Weights of a small transformer language model.
Size: 14 layers, width 160, 5 heads of 32, MLP 960 GELU, vocabulary 512, 5.93M parameters.
Architecture: LayerNorm before each block, rotary positions, biases, untied embeddings.
MLP neurons of a small language model. Each row is named by its layer, matrix (up: input weights; down: output weights) and neuron, and shows model dimensions 0-159. Each number is 500 + 40 x the weight over its row's rms, rounded and kept within 0 to 999. Numbers have three digits each.
Before each neuron's rows is what it responds to, as a language model described it from the Wikipedia text at the highest values.

Mid-word suffix pieces. Word-internal pieces right after a stem, chiefly "or" after -at (translat-or, mandat-or-y, preparat-or-y), also "her" in weat-her, rat-her.
L8.up709:471512489529488496608413514520549515476511462518479452469445521496492531504477556541509513509526513449483475458512506470484594543447481515452443498474472511534512440485539500520482465476453517542503588502554513462481475472514512448538445487521434446507499490489550424466540428503509435547482525565468487436503583457456511441494566498572488527532500449464432508535529472559516488507528604444520518529495506483522481555521509551557512500460484482616519484396500473514588489555501555
L8.down709:514506436530512493518525566481503449536505576510486576557461521473491452525543520478493451547495431489472455520559480459498410452530598500459568490484420515443533483519481506525532567504565498532507484495426559525445530457436443568473537544479498475491516517454475543511548535571563570465489545535522530541528469530467484421520464563466536477488510538472520470479438507438515494494443447501487526463472498485490477425554486478505559465545559528491495499512480568427476429437524550

Closing tokens of spans. Closing quotation marks and parentheses that end a quoted phrase or aside, plus final word pieces ending a split word (intelligen-ce, Americ-an, centur-ies).
L8.up374:516495559478531474493518517503529441443500464505458375500493510479514570484493562499531442515504439582498508436527518535475523425438536501475564470496456495558498506514557439520481474539464524471517560469425538581524545533556512512514489540519467462490483520503494503497495546558413405460399558505554509457501490454496584535472486519527562468549542519547429539519507584454529449481449445508489564444561526449519449497527493499464515478500481465497481515578497494537549480494508515
L8.down374:486527490529539497508487560517497518517536523540557467480492444462516446537549506502496543454509493485557470596490491499461517492444463470495446503591501494507439520461496508500560502394569510563532495534449527555513519523406497511566502465406523498506481490548495488567526511418508453430517444510511545468490551521458527514497527480490514540458506547448530542492518394456511498549493513502563534509468529519479503449459471449473487545478497409499524460602448534530433489533391448

Mid-word subword pieces. Short fragments inside or ending a word split into odd pieces, such as the l in end-l-ess, h in be-h-avior, ct in a-ct-ivities.
L10.up589:498511472496483455595508540562460513503475467464404441488456501513471493551541593486467531464545468491505468431513530538484514462462547456487461498494506534495518506508487464430493439539500470500495542435447514448450518467540449553524489499480483427487529441537550487510566532460526476442517530565511492483553522410531449491511501405559521540408498476499495511448469543555540457524553460515503518473525462555460513512500437564492527490450488511476539575495489562468539527468547628
L10.down589:519523540483501495476443473405502516503501505547540525515474522541473546516480473475602505423499523496451503476523438541448470505508485538529458607494541526538512492508528501448555514486547432519539497490569475523505505512450577476466439522511566508489572481512493537440424548501497457567502472479433544536454470406492547457413514529538466454520531524566446485488460479477466530505477430533404488516473509540521528509498549593525476493475542485488423525565503427534529476427493496

Mid-word fragments like "or". Word-internal fragments, mostly "or" or "ro", inside longer words such as st-or-y, hist-or-y, end-or-sed and int-ro-duced, plus some pronoun he.
L9.up841:444564469514488459558479530519536419562493494497436475496492563504521502471559574415452525452462527468516496476533513474498495510491596519522470440524520558473534497534438473492494508516475582516535500522446525462521488471479463571498472454504428498471468560546450471492552519496481488491493503522538515524491547517426476513514554505547486415511459501564494514517536502478414471405607571524559501526579485522533469540508500556521503435491477524541593531510479481484512438477474604
L9.down841:552395517533547493578555500472483524416482575487531489520527482488458523561504473512463494506507510599504475493451489497462501478506434496441544565562473573527532494497547480520519518508534474489508554498503512457483547569453498534514521528433492530537533449416547481525491475450465509506515478492480496473429460443568479465531525468491425521529503510420510477535476419502576522566445444475505572516478545541542476438481471469486472484449629446492439463505553533468543504490508526

Phrase-closing punctuation. Punctuation ending a clause or noun phrase, such as sentence-final periods, closing parentheses, table pipes, commas, and occasionally suffixes like -ions.
L9.up639:527534492556524462524500489518479532493528444523399399482507466475515576567494560488461523454538514478454533502474530531490528470430539504471471472506464505487519516450528439517463478510508539538544547560455530525546562530499457490504531538525514537486507500493495586445579457444534408489422460539553472457508511532415522457471547513515558464532530473504483504475593626494463497524455491461504555474571518521512486456485496516494516476533452489491435463567485516574472405533490477
L9.down639:422497488478541512501516592497525403482618496564504445502531472425511487548519537498399496566510492484486522496548522486474479466487493453458478484620505493491421510496457482524480446456555474465504512489526457518522515531515539504518508527425491498461463436523477475536469602510497511513575492542495517490493437470499512537534496527537545501523493505567481475543553477543521519505529420444513538490510532450474466538498462456503472476496530482546498480485533509522523456622383419

Word-completing second pieces. The piece after a lone leading letter that completes a common word, strongest for s+ong (song, songwriter), also p+art, y+ear, t+ry, t+ype.
L9.up573:467518446531523442577504502509517509510517531539459524517437595487514520519476533451421480446493470510544357513545503501444532498536492532496493420512475512513485566512494471473497497491483533520516602455424499520498491501467475416460486512493421465497484503490492505562522547478526474569441556524475514437448490518445562514507531447550561496491485459434468522522513578520498453536513473444526503465542425547486469536504517591487568503489471561507501472502499580454536475495509602
L9.down573:520473524501536534567420465573538508489487504415537490438480513437470489489485475463494530560452538514481558478469435476474525438478492478478434556622503468537561480553533494501544439498539530531481489458568441457437485536512531454561535531444497521461503526488543509471520453476476383496559536484532509515462494469559534486447522543485515482474447470547478512535480537421515481512497532532424475551456452487488537421525514532502550556466520502491558577469546488479479479454538575

Phrase-end punctuation. Commas, periods, "and", or a closing parenthesis right after a completed noun phrase or clause, e.g. "mayor,", "grease gun.", "compositions and"; weaker on digits and word-final pieces.
L8.up182:451519447520531478537495526530545444515538440525420394485487499463533495511493524485412478457589523506503447567508553552548483493480486527479487499444472520513496494481482510466555451499538521491499549455413508547554506501505514400466501487485414527577525469452455382483528471506475430533465531535542504500586549450494576495514489422530531515455513530491506481496551544512512471557454554525489507473521513486513425525493460544511428506484518443561450484503567522539479454563504534
L8.down182:583545510472515545429595512495472489469527528518474495473534524412466535572514502558529542480504472443566541455451521516492509500498564421550553465529489476498512510453437495540506479486531460514515500513518525521512494532527547554559564473423532576476539505486509510489478553505529478496442448491492435516585417479401467537477510491469461491525464538530477496534492543485434443503539502508517515467566484445465538530444475518453575533525412424498494467423512512503471486577444451

Split word and number starts. First digit of a number split into pieces (2 in 2018, 3 in 1,300), and early word fragments after one letter (v-i-ewer, S-ov-iet, s-ect-ion).
L10.up764:476485447476463534517505541508506505515526527456484511470529544494617446466491485472449517502532501474478462493433510509511528496472486547484472553437464471521440605537424514506494484532552538533469556542437485500473490454504473486457560443568526500545468451467494516481531456456469494502534523531524455409465547514425519515524492483489541458489505486406526524501400523509474497517457560532560554547532532507525457474453373566416558488480503521478527424554530519535481577515515545
L10.down764:538550511505496542429427547543547480492471454513553555457477516459522407518548493519471493568460455517483476550498486472537526486453583542451588507469557485532520501497481505492552491505464473466512511441553497439529509487589516433472397527532502505499433511448480496486549499459498487536521457484451510477494530434524468516558522551507453479528566519465570492440423488546564535441503472437470535524513523458526563556466505430571461525462514514535510424482601520484478495506461476

Mid-word suffix pieces. Word pieces that finish a longer word split across tokens, mostly -ation (preparation, population, observation), sometimes -er, -ie, -ing, -ur.
L8.up548:461515404432541557505488536528478509476474454508491458439488525502496557501430509496465411468527534527540428572407462519531552508450507545464497521503495501554451513465515477489529564555502484523546529445554524509487522474446495472615508538503446518474524514503472514533481557572425508460500514484529529476512532521527489525517446491480493463366492516479526495497588451509480480561533563523482511484500568447517458498447463594526560493517466479570498501444478584457464480499535523
L8.down548:498517506396494542564493521561471477467447462526481432439496517536490544494496474528531446496533533528518456564437503486498560476505529547447514473442517498512557509522493439495495500534508458550497502428536571495533608518491550465589494507532451453522530526441498501481459590549426444444495492520487497430492578525529485481476457454430489434457475475437503481497604454525455521516547555544464542496453539517546476467468457529492526483530496528557481495426490538495455502497573549

Word-final completing pieces. Last subword piece that completes a split-up word, especially -ce, -y, -ia, as in Scien-ce, Fran-ce, provin-ce, Compan-y, Russ-ia.
L9.up293:515610476482501497524532489601456432540434488489491384493492514492518539473484529500477505532564477534500474509477519514513514442464552455417447528516480620524490556478543420557479515537530499498503555485483447498557561488483514544589514554505505494500479534515457496481635527491475474460449460512525554527488475510476515491497450481491549496505514455419458481476513491516523435449559491535501474413542433494474430458496507566510564476478475530532494510517469541508469532484563531
L9.down293:531455462435533500497458502417515404545467461532425459492558534550443551555512531491491535524529518521507499527528451542477578493504532521436585520463506567518467532533542500519490510491546450600522562481544497550530556536530439502585539435576502495476456513513514535541523476491411439464468487507496517491519485429471530497443565508449485478527505511520444529518523444469438481506449463528468523451474460479547455460444553424410512472513515500488495444509481509535486547525479558

Common word-final fragments. Final word-piece fragments that complete a common word split into pieces, such as N|ation, administr|ation, Y|ear, build|ing, Railw|ay, often in tables or proper names.
L10.up150:477564497478538492538470556508551489424465458488487525536465493486421544461478563450497422509486570537475474571576522471470538438509427499516522486484505516546421551515465543536479540482526508501539553527532471556503568442473455467545479423528542474508545575480434474482503501538543454469436465506521490508473529476498497529448564490494552429413470546515536552467528515447485434551514484484512505518474415525554401519564540504500532527420475451576479481535478478492506487501527537
L10.down150:460473512499490468525485442532496536488419500509473563494586484424507526501437481554541506535471522505571509482478538545513520496502506464486565465530489546510493431457521518562502492503510542459503511508456562444554551531512479475567454494462491513482491570503602509514527500477465522559528524492421505521460436497474442555522492497527454447566535508517496463461460498576483563425473436515445582485461525460421549481490471585440442556503536484493561490459511434475459460573422489

Mid-word completion pieces. Fires on word-final or mid-word pieces that complete a word split into subword fragments, mostly in proper names and formal nouns such as Thru-w-ay, Trin-ity, Settle-ment, Facul-t-y.
L9.up859:496579489481607510492597535538515451548478530495523534468472471496527478536458511491514447442536499586505500521471548499463536494459495470482478479447463518511477449531483458488475565561466479433485518465469464535490594538481524455582575489543490479442519487486486552516513525420466546473474454480525449558546463484445567511518531547466500492481563483521425571514530520567521435487438484504451452443530497474535536488504528553532454501422454480568458558460458482480425519479558510
L9.down859:549482479543459472488463478555462512528501438466519461492484500435521550406483449532450551528433517501499529535464505546491493468530556503472475583518532534444511525419466616492525442446524517452511498492483474481418481458505514581429441475478469510520473494516522513487557539480495499455473569484550565459521532548542472543529582432474494566498526518557462461480468496543545484517471481493464481513573507567488487423513497433495436519503526425463498505586487474533565521558492556

Mid-word subword fragments. Short word pieces that continue a word oddly split into fragments, e.g. the c in des-c-ribed, p in hel-p-ed, y in Dunph-y, en in childr-en.
L10.up305:532457495483464457514491518553518513472493534542483441488454591563392521497560456416468444457558501547461459484497577491474473545463528518401528497486453495476521471504469518502420534495518461465609466542515529529507525465531395507537555480514502468539494519504497516511539446511545445513465423499484483529482503519523581439501531578499494534463546456513520501544457495461479528582526451499561520479504467512538478539508512526511484509580459407552444436505500486534431495508545485
L10.down305:511495537514512570549467475525497458502447510383502514553552507523540597525524479557551538493511485418474501480451495540530520461507501517534491519465559503517494491454465512474510522504546543507444533393548473449519474509513549459472475397518480488442533539453465516469439503475558497486484502482464489460495532508466491494503508479527455377516507503573505494524445502534501435508498538528558503491529501415382525473496564534456553612513514494423490526539466443510547531497517558

Mid-word fragments. Short interior pieces of common words and names split oddly into letters, strongest for the ew of view/viewer, also rook, Gibson, James, year.
L9.up252:510529431451567532580524536513534436482446520496438540549470432511486542474463552465495489455484497526514409481474458537443505455508475545491472517492452503553447548512512530483484506535508524449457500533539550541535524564413482529539518509518529496522432551518482489489452584471536476535553535571482416533525476478475572456573508493489516477424477487495540354448476477444551458577527437474511553473497512543503555519441503523576525487476458500503499521539477483500495508457539518
L9.down252:455432569429513478533390474461487544456557494492479503534470516465564453504518508520464526435429555517480512533579498524524476481487563502500565550490539498496475454527493452448503467505503472474470483472501448461514525526521496577521491532435473473542570495536477579521499520462507447471425490562498465455465474550562490565521461490430493493524539504418509511519523484480553482535547467559393542461404440530493488509443581537495481473540542558479529500489557516527470533560464481

Second piece after V/S fragments. Second word piece of a word split after an opening V, S or s fragment, as in V-ladimir, Vice, Sifnos, Basket; sometimes line breaks or periods.
L10.up700:491526499457483515439515488533515463550503488494516459366492562512518563542544539523446476503532502544472515452505472438475513424437613464484527454471488478467478537464478473510435474504550499497545519438479493509474504581515465418472481535568431504409506523578457552509497513549472450474453506543504453501469446474482628503562517553525506517482533519433493475537470507532488526513568557542536513459558478508509484509484487585523569514534462535494537474491460517556477562501475500
L10.down700:520491458413530525506469494486456549501416508461429501516475520531517441453480483581569513468507471469473494545452447512546553491520455530475474511460529525458518488478511452526566532595470495504462544530476449536546480498522494465517561505504491467492527507465499521494554477469436541500466430489500460472491553493491488544483516444491504548546485475505561495465551487448517481514439471515638479536452537492644489554477469492462609514474500479422465537519438511521580504500573475

Word-final suffix pieces. Final piece completing a multi-token word, mostly plural -s and endings like -ion, -ment, -o, or a year's last digit, before punctuation.
L10.up134:472520482453515476476460515518407509456473431520444427466509475475513541510563568520500522492526501515506571504567527505495546444402504491430437543506550553586450486469485413483492493494533522411448560460469474507474545504497490552544471438533507495488497492533520546487548468479539489434459496504499492514513534521463509573457520491448495500604535496456495512511497470525506431442526537531469525479499433519500428528495507526390455493438496537542462576515414563552486490529525534
L10.down134:436515470516547513504530519507520503575558502560517489468524519466481434488467468545495450508486449470511447496413502518495503552585492542587536461461436481473496514507496521493506503493470494544551483507493467533496488532585477482489462464524521517513515518518433429546462572473492523504526514449566504508519499481494547556448550471525489494440485468549496557487497509497491515542425450492542406436485483462413553470518518545468505462486592479541475420566559492525449459630430429

Word-completing fragments. Short word-piece tokens that complete a common word split oddly mid-word, such as y in physics/heavy/style, ter in after, is in this, an in than.
L8.up552:431554498487553482525500474515523472444491493458500445514480616497438496489558491465416494476560540463462435507524516494515470505500592522527496489429511496528536501527451504499484473581440458536612516488526490467485483429520487437545450464581448504508516577497561445545529454464501533511542487446424489448503523510488538462484527499542532548491521459522461507547522567518561515541524479446596483476476457457535455531508515570502433524558491463478470449406490528470493495530513476
L8.down552:486507554516518526514540501549538511510525560502427432471497510544583544506477489557515457496442536512544546546463477508543541534528513498473399449502535484493454507503473471436484540475541429540444548479447569462530486456448538512473490477563497457500561487444480558497469588500573520500460484500482403530509536499439433462511490438463567478456523501466563470565562521594474540518494506500473552471470456539485505514434536549481525452476523445531461450512534563446535443472516462

Sentence-ending periods. Periods closing a sentence in Wikipedia prose, often right after a name or noun phrase (Sybil Vane., Wicked Creek.), before a new sentence or paragraph; rarely mid-word pieces.
L8.up245:493542545480526533432532518504489509520521427517476471467443596509438518535474488499443484503511561523518457576508571476509521464508519538507425427487480469514476557455487506487555580484622506525534498453418496557545524487465457477507484502475456524528468460487495434449533486507544489422498509513546407452488488542530555533554586507440533440402519519434514410500538477493514495570495551457518524481511532481540454506516510527395515474486488510533547488484477549549509470496487505
L8.down245:538520495494497428494506513525483421480576521553439442449576457483454503581484541543463514476466503502518496493581490527555517443519511501459478489568484526522446504501488475542544510481420524549511515468506546511445447493561543461489492472383551568483535507514479484505435551506518475470454476529615477577512494440491516468513490436524464527507578477537423519502452521494566498496521512496568488473522445490441476460544549447482484523498453502544567524516497514533522496482373510

Mid-word fragment completion. Middle pieces of a common word split by the tokenizer, strongest on b in al-b-um, also how in h-ow-ever, o in wh-o, ong in s-ong.
L10.up445:491419507495491562498465465509547506471440455419479489533515520474482509464524549453462497575560511522508446465529535539519495545464499566498501431513498518566463522560435534496471511544490528481527483406530491515510481535507471495520578492539443459534549535536441515398476528488518452496496544473477460471511468526459581483515553485460600470500575529556556489450503546552388503522443509439534516447477440550530523504519483487511548551519433535526489470429429488475553460482538506
L10.down445:497504348406486463448568466467504550547538476518425481459558511526489469535465559556493503404528568458474492556486464483451475483440519499558465492528483519465474580538557564498524506606496490543466495565535458502564500461460531503506543471499499520469442492487493526487452488543507433498446456518494540536525449551528490532467449496494510506508486479490496473558483520538575580513493455555536450499469521511482520482494506526483564458451434540439500477488557454519486566528544511

Mid-word fragment of "book". The "ok" piece completing "book" after "bo", plus other inner word pieces like "id" in bridge and "od" in woodlands.
L8.up523:472530489503501629526456547518523508528460445462449467444478476536513556489526525431427483531484596533430534510482503512495532516513521551426505496469474527596529500486515529512478498553516468509495561442514520471536521470482452458596469488478464490509496505472505486454497511499500453552449445562605485559482514431460507446542533504541522445484554434426431526458562484516507533509526505506517524448544480488546481557409502530473556533464453559502558416495457493487507493476540460
L8.down523:478512465412453619551479549393518474537521489530570477518459464506528476467544479511517432467492546538515486475471496413508533485462495483442576525525422462512452547497505489496578518533514469492476533441497518466478553525466534533557396435511545534465516486526503554423523549527437505541515542533484485470478487494485493493547432519546440544581518448425472560485497439524473523569537534543518463480449518478518521470477504522466515491522508559450492426461517541497484561506471469